config.yaml
hidden_size: 384
head_dim: 64
intermediate_size: 1536
vocab_size: 2048
norm_place: "pre"
learning_rate: 0.0107
beta1: 0.95
MLP neurons of a small language model. Each row is named by its layer, matrix (down: output weights) and neuron, and shows model dimensions 112-207. Each number is 128 + 24 x the weight over its row's rms, rounded and kept within 0 to 255. Numbers have three digits each.
After each neuron's rows, "fires before" lists the tokens most often just after its 100 highest values on Wikipedia text that the model never trained on.

L2.down342:142145149132142095161114168118084126121122142143112156127151128138086150163111144137124164117159125114125125119169135105112147122143107119144137147083163146149147105170108109122155156095143161135094140136179137135132171079121123098087138105124087125124132131130114078175122137161116145117
fires before: "\n"

L2.down472:099126116144141092132148122155129140150120166124124149131156141120088177138157102146087153105091108091107110141130114146118138177110140150125102200112131141148099166148111135125100135144075121136168112141148145159121170121160116112158124151114119139125107127150141157168156164107154126135
fires before: " ", "2", "0"

L4.down27:110133116145172144132101132175098106099105123115109110127100121118134141141095164121131124149141130097145098166106145171080086098159102157151132127114123090118117115109090144118129140114132136085081119162137156115107165150163206147170100145052100160130139140129120168158161144143108102176
fires before: " ", " |", "\n", "0", "/"

L4.down996:114117153135139118110085137171146132140126140140157133101147148173185129146159164138106134169154123134127130137133084141155122166179101124139177085084119161130116133146151118150177136160108128125076139115105154126126123150099139152137146169126080159106093134107108119099105115111138123113
fires before: " |", " ", "4", " +", "0"

L2.down932:164118158123086084144146149144097120145104146113124135144117092096107132076143125129082118129161108104133129164153163168148131113118150130098112162124155111133158162097100125131173110147147106170149105158134104103115136131141154131145154112121115153117131103122137139137136177142137144174
fires before: "\n", "ia"

L2.down380:117115160120101067079133110112123143135105102161066096149096146142135117094105114122141123134155106119106137107126119108098113120117117118106148139152177141164122132167153157143137119172108135151088131184160119130172134094121155137092129121102132116111097127094114116150104093135132124147
fires before: "|", "-", "2", "\n"

L6.down1268:130125125135079150109124076071105114129151124060114150127103116105078129139173124142159155132116142139153149171135146085099129145104138091139101097151152148101124141146140091114097095140115129100129120161137104130105124092146129119154116111141122139149096122121102083151114186101141138100
fires before: "1", "2"

L4.down1264:156212142123164148140166050098129182106088122126158117108138108107134117136091133175108186129208172073150087161125098149088134095122140118112095138137134153143145147143088101121189130107134136127122133130166113117138127132134153137128162125108166107125161129110113161102137115159144167105
fires before: "\n", " ", " U"

L6.down832:157114118131143104159162108144138163166104123123059105143133144105119152166121150105114174113120163096117130126146124120144116100107074081125115183113121133155129123160106140131128138115116140099156088114113132115135129102092145165175122086125106122140162128117140130093140173132103114148
fires before: "|", "==", ":", " ", " =="

L6.down691:122137131141160124105159111052155127134110123150154135148131173124159067161095119144112098096077164117123177123107125145115155174122164093154111159149129107149131135163144122118123146154123153131124127123093124157114133142118144136108129106136129135109099131104164093136136121105155147108
fires before: "1", "2", " ", "9", "0"

L6.down303:135150171110100110129152167093120103110091134143145154129154110105122135159112124149093098141139150135111158112136126130114150133151127185137120126149128130132146119075107118146124068088119105116164134109153126132140172138117090097107141121125164109133110145180129113093131063144091118110
fires before: "2", "1", "ad", "6", "3"

L6.down1021:100145174130123121143121140093167149131111058131161131092144066111167112120099137078115111116191089133189123123158135131100105135143122144135139123148126140169125143145112162156142112083071153143139123110114135111126121135143083114109155120176126144105106146123137096146171128137123104133
fires before: "9", "0", "8", "7", "2", "6"

L6.down368:138116101120110106131175177083110138153091116100152108084089142127076143117145118167115167121116127138103097118148061158117127105108165114105135147135134124120125104143177125120096130144117124088142142124112139164101120190126116105120166139126150101130110151154128046136149105127132137112
fires before: ",", " the", "=="

L4.down426:131121091084144111141128141117129114103156134116143149167166150083091118189138098131125126107163092117094145116136111128139094155106103154146120131108145130092191137129140151103106130120137108143127152141137111167097138122122155149126162122153133146124135104115127098099167085065103148133
fires before: "9", "8", "3", "0", "1", "7"

L6.down680:111133132160113126093174132170133134122146135105064107148132150126167107106131123095138125128114123112116141126092121104124106156090129132139139112104114112132114143133143140167129115121153107156093126134117121149146118147163123096114144137136111074138138094121099074170145105124117090110
fires before: "-", "\n", "|"

L2.down467:126156112095098142125147150100114153187138125139148121132125131131132118157133114077109055128142157117137135085118137144131115143079108119155147158158157113110151132121114117159119115144191177158109131150127149149182106093138156117086159123153141128140139143141133155134142095150144111132
fires before: "\n", "-", "|", " as"

L6.down1355:137087111147138150144140136108180130139115141137126097094152127113128169104112135114131120149102122120148106150172113118105071134137096188125116114109126084144106124103142142125163088139101098153145135113145132158154138148123151114133123098182118148130124136140124100124084143137110162155
fires before: ",", "9", "0", "1", "2"

L6.down619:123105164088102091118146128125137120198114119064143150184138084124115166112109150163131119123171128135125154144141128116095141138127110116112145125145103118128152121185160148155157141112105128130135148112137139152118129138076124107130120105122125121121149140127124138097090161179083138115
fires before: "ed", "ted", "ing", " to", " that", "ind"

L4.down861:132121103130114158098122154110068098123079152138113137128117147115154142133129112116124115126133125141103152117091089147120137129100095133093118119167112154084150110099127200103138102155111147084117124161167143161140126123104146154150101112123086125160121108109129152124136141127072131119
fires before: "ed", "ing", "ment", "ion", "ent", "es"

L4.down919:153157160159124139167062082133101116124097146147089118110159191176074116081158135115150101121120121136150119121076160142171125147142137105110165120110084178109144140137115131129133113150137121107120142174177159124108126175135141142191120155140124152143133116165100156140098093143149158197
fires before: " ", "ury"

L4.down553:107119151134127157105118128129134094146165115165094122143143116116080117145103130105115113111113105169125127146137128129131135157144119094106121134124097106117139113097137131122151133155192152176102122124117147124118147133100175124135160163164141148139126124128121145080140100138117124135
fires before: "-", "\n", "|", "ence", "e", " "

L6.down172:100123083133164131122157133071102127118133110108112104156116151124134120133138117161112110184098097076146135152160120189111145122125188111108105112109095098171112140118120113155094151138173157121125148148093145104125134140113169146154145163204114131087133112116154139156111136138113149128
fires before: " ", "ing", "ile"

L6.down718:104100148103118102150124097122135113137152131169128126113145125104154173117130099114148178108143126124150109123143168075108134116155169142142151118116144106140125176096101115170149132132121161173134107127128129175120171110127147112107143134132153110160140123120160132071150094112079129165
fires before: "9", "8", "s", "1", "7", "6"

L2.down1028:124129141149127107130139148154132134114136121143151138186142142129113144159119116143177056138112181092119141121113098129124140142103164109138100147157159154143134108089123133162121130112127168160114096093147161123137110127142092092132168091108147129123107145111126120168105076120167133126
fires before: "\n"

L6.down1160:103120108122137165138152093130192121141135078108116145125108118084161107141139152177083113140089150122157128122096120136114128115172115116144131182160129119173131134131138158138113135085127170131106120153117167150081180141139121091143108110132136127124125133129120074134094108163090117175
fires before: "0", "9", "1", "2", "4"

L4.down614:146148136162137128112155121073102145138098126139172100112116097162096122119152105114127093174223101150123105119166147121104142148142106135115162111123148134106127126130147067133142121160142100123187143144125118119120119153123146115117104141130163102116168132116130115136153139134108144163
fires before: "\n", "=="

L6.down74:129146163111161080152165150161109091161101157135152105142126104153132161115132108136152162119109145150142108123146141128124138130086094172130150133138123147119178119132163153131068127120123131079124116110149131149135101085159105136148149119114169131122192127150152120108076121138144098097
fires before: " of", "al", "ary", "ate", ":", " in"

L6.down748:154154159161162102142138164099132100151081149117100123124153113160134133136129172117128170149125179164079120131113108075168127146157084139118142122144158160103142115124159152165152103111142158183114097105146124131151167100106149150114106143087124139118138120144133158153103133132098115115
fires before: "ed", " as", "al", "ation", " in", " to"

L2.down865:128154137092124149138144128147126137136117119160116120086134143163109131106120115083131115110146127131167103124117132111132090096142156105152145133156106158113126144122131121118094144120126118176140175101080146149113131106124113136118122155106105187117139172160144103132112142132124108144
fires before: "3", "1", "2", "4", "s", "6"

L6.down238:127167162093147084107147099148153152177120116134154118141138109147142107141104121127086142124128138125092114127160125151144141074155153128151123122126137105113163108141162116143104137120151142110189091172078103129157128145101125131109128122144132158125064150140145069152149117152169112147
fires before: "9", "1", "5", "3", "8", "6"

L6.down213:157112128161107091107140097075124153116130137147133140139116124156149144105132144096129105122128127126140160140112105128114136058151127100115158126160117081127137111142176113119119110136121145138091108135123139144149143154120131144139118078117095098140123125095119152132131105150076134099
fires before: "ing", "ed", "ation", "2", "es", "er"

L6.down1454:159119164130108108121162152081134127151112162173097129129144096140106130103123146155114125151132165144135158131127108109116130103133132128137121152111093113109165130156132153090107110098124106147111066123122110133112119136097188112105117080119110117186105184184088155127143164125130101132
fires before: "0", "2", "1", "6", "8", "er"

L2.down1292:097149127117143097158099161080182141129145135118112130142171115114117098173147101142143082122120122081112139118150115109157118125143135100125094162118098118122204114140118150177141134114121164129091093175132107111147124106113114112127138134150092115139129121170088093121178156115100138120
fires before: "\n", "=="

L2.down3:066123140086095098155133151144107086106125124102137146136135129155132150138149069153137169115097153148175109092143144156130098121138158175140152190120084133139157153156128163107070178107127140150094149138095118160083153108146130081137143122115078123141120140129110137150127160110172105173
fires before: "2", "1", " "

L4.down933:109131139145142123151088137051132140122115109109122133127158157150083140161116078129111127117159136113095120182119169127121133107162118111098112127144121180127127098179108161153146135119162135112132151128134112138122120113129109132096147132142127154130163105136158107110100114100169108109
fires before: " ", "\n", " —", " +"

L2.down1340:164108153064143132125130146164073136130119130084096106119178087118143088124149141115138142091113146100149134107152123129118215148114149186117157129124081139096144116094131162122129139139143143116118160154126125122121137102105093128163112163105126136137133152109109120134116143125117097142
fires before: " the", " ", "ved", "hn", " his", "v"

L6.down429:129117102159093142173132146137125149096146157117128099137105142100124118083153080097151102116143166127143136107130162097147157118084154124120145175142109159147143135162140156118123120132095140130145137110156106111089133101132162180139143077111153126120194116168098111102132131167163120087
fires before: " "

L6.down1078:117097085153080130110152149074125107119118143104109160132102139128128131147133147116142078161145109115123106119140144100137114076156157125141124124095147126093056130152118108101143110114151100175130131136141140136118077111153140131175096147146110131079101122116143105110057105137127101088
fires before: " ", ","

L4.down640:152145123109143144124194109174153118102136104146155164158111154136128157121133115126129111137103127116122146155162157106144146139114141162157176099109092145119128095099110146127124132103092141114106128110114084155134124129162121089155138126120101122146139131146136125101093110131117096137
fires before: "ction", "ed", "ary", "n", "ation", "ar"

L6.down196:133139122122142103136102145084141174163106071118087128094133119113130109168111120144097115187173141144143171131120112139133176115175116164134158122107112114130163133124101104150094135123182176153090118170160152150155145100131154095167143124138118132124138121142075082148101142122119102153
fires before: "\n", "=="

L6.down578:158100114120109150119143154115134149126157107148096160147088159078121092135096106132110123155129137141089113157104137114139141100144072129164162122160107114092135136131108155121158140101126142112099142146102109134131127108163135151146185105131121124148163078129117103144148079124115140145
fires before: " |", "als", "age", "1", "al", "o"

L6.down149:155096102102102119141158123123110151092132060128124118114114121064159093127081094135105118148219084143125120132140128111140149138180140137178101148121112162134130134123116059145132133105121125113112152122106159132117169136138134152143133109114121123154113117134105111138129131112121147128
fires before: "\n", "-", "|", "vision", "The"

L6.down886:158110112153165188096141142138154087154139161105095152151137132113149133168121162153098132090129115099128099131136099108101130129173139133165150148110143147146123102112158116136136109128135105176110120131152135133132116133126132146143093107134169147114136144100103117155135118144153145098
fires before: " |", "–", ",", " season", " and"

L6.down1196:107122152111113131118166143120113121149145086105090130143147155094126123150096128159131136113088147107131124119124139095119112160080126153131148120104138158146117126137129117098148104128101118122095154104116156104116153127091145114179125115145116144099064093117124135125098141091131163142
fires before: "1", "2", "c"

L4.down647:166157155121164136103143072126143136111132130131143101134122118149091123151112131118117108146211106147108091136092106084129138085159108144183134142095145134136116140138121102141181129104139131137131124147169172148098091144075175117138106133202132127141114105122114126141140104170091108127
fires before: "\n", "'", " G", " in"

L6.down808:136129159138141111102170173107105155122149166075173142167096125111074109128116126122149110151115164108130091077131158163093113121129094125120109135130147140058133162118098123107157128089131136140146141127148103120158138116113170132102135126124099140201156134139121133128130112172123122134
fires before: " |", "'", " med", "in", "al"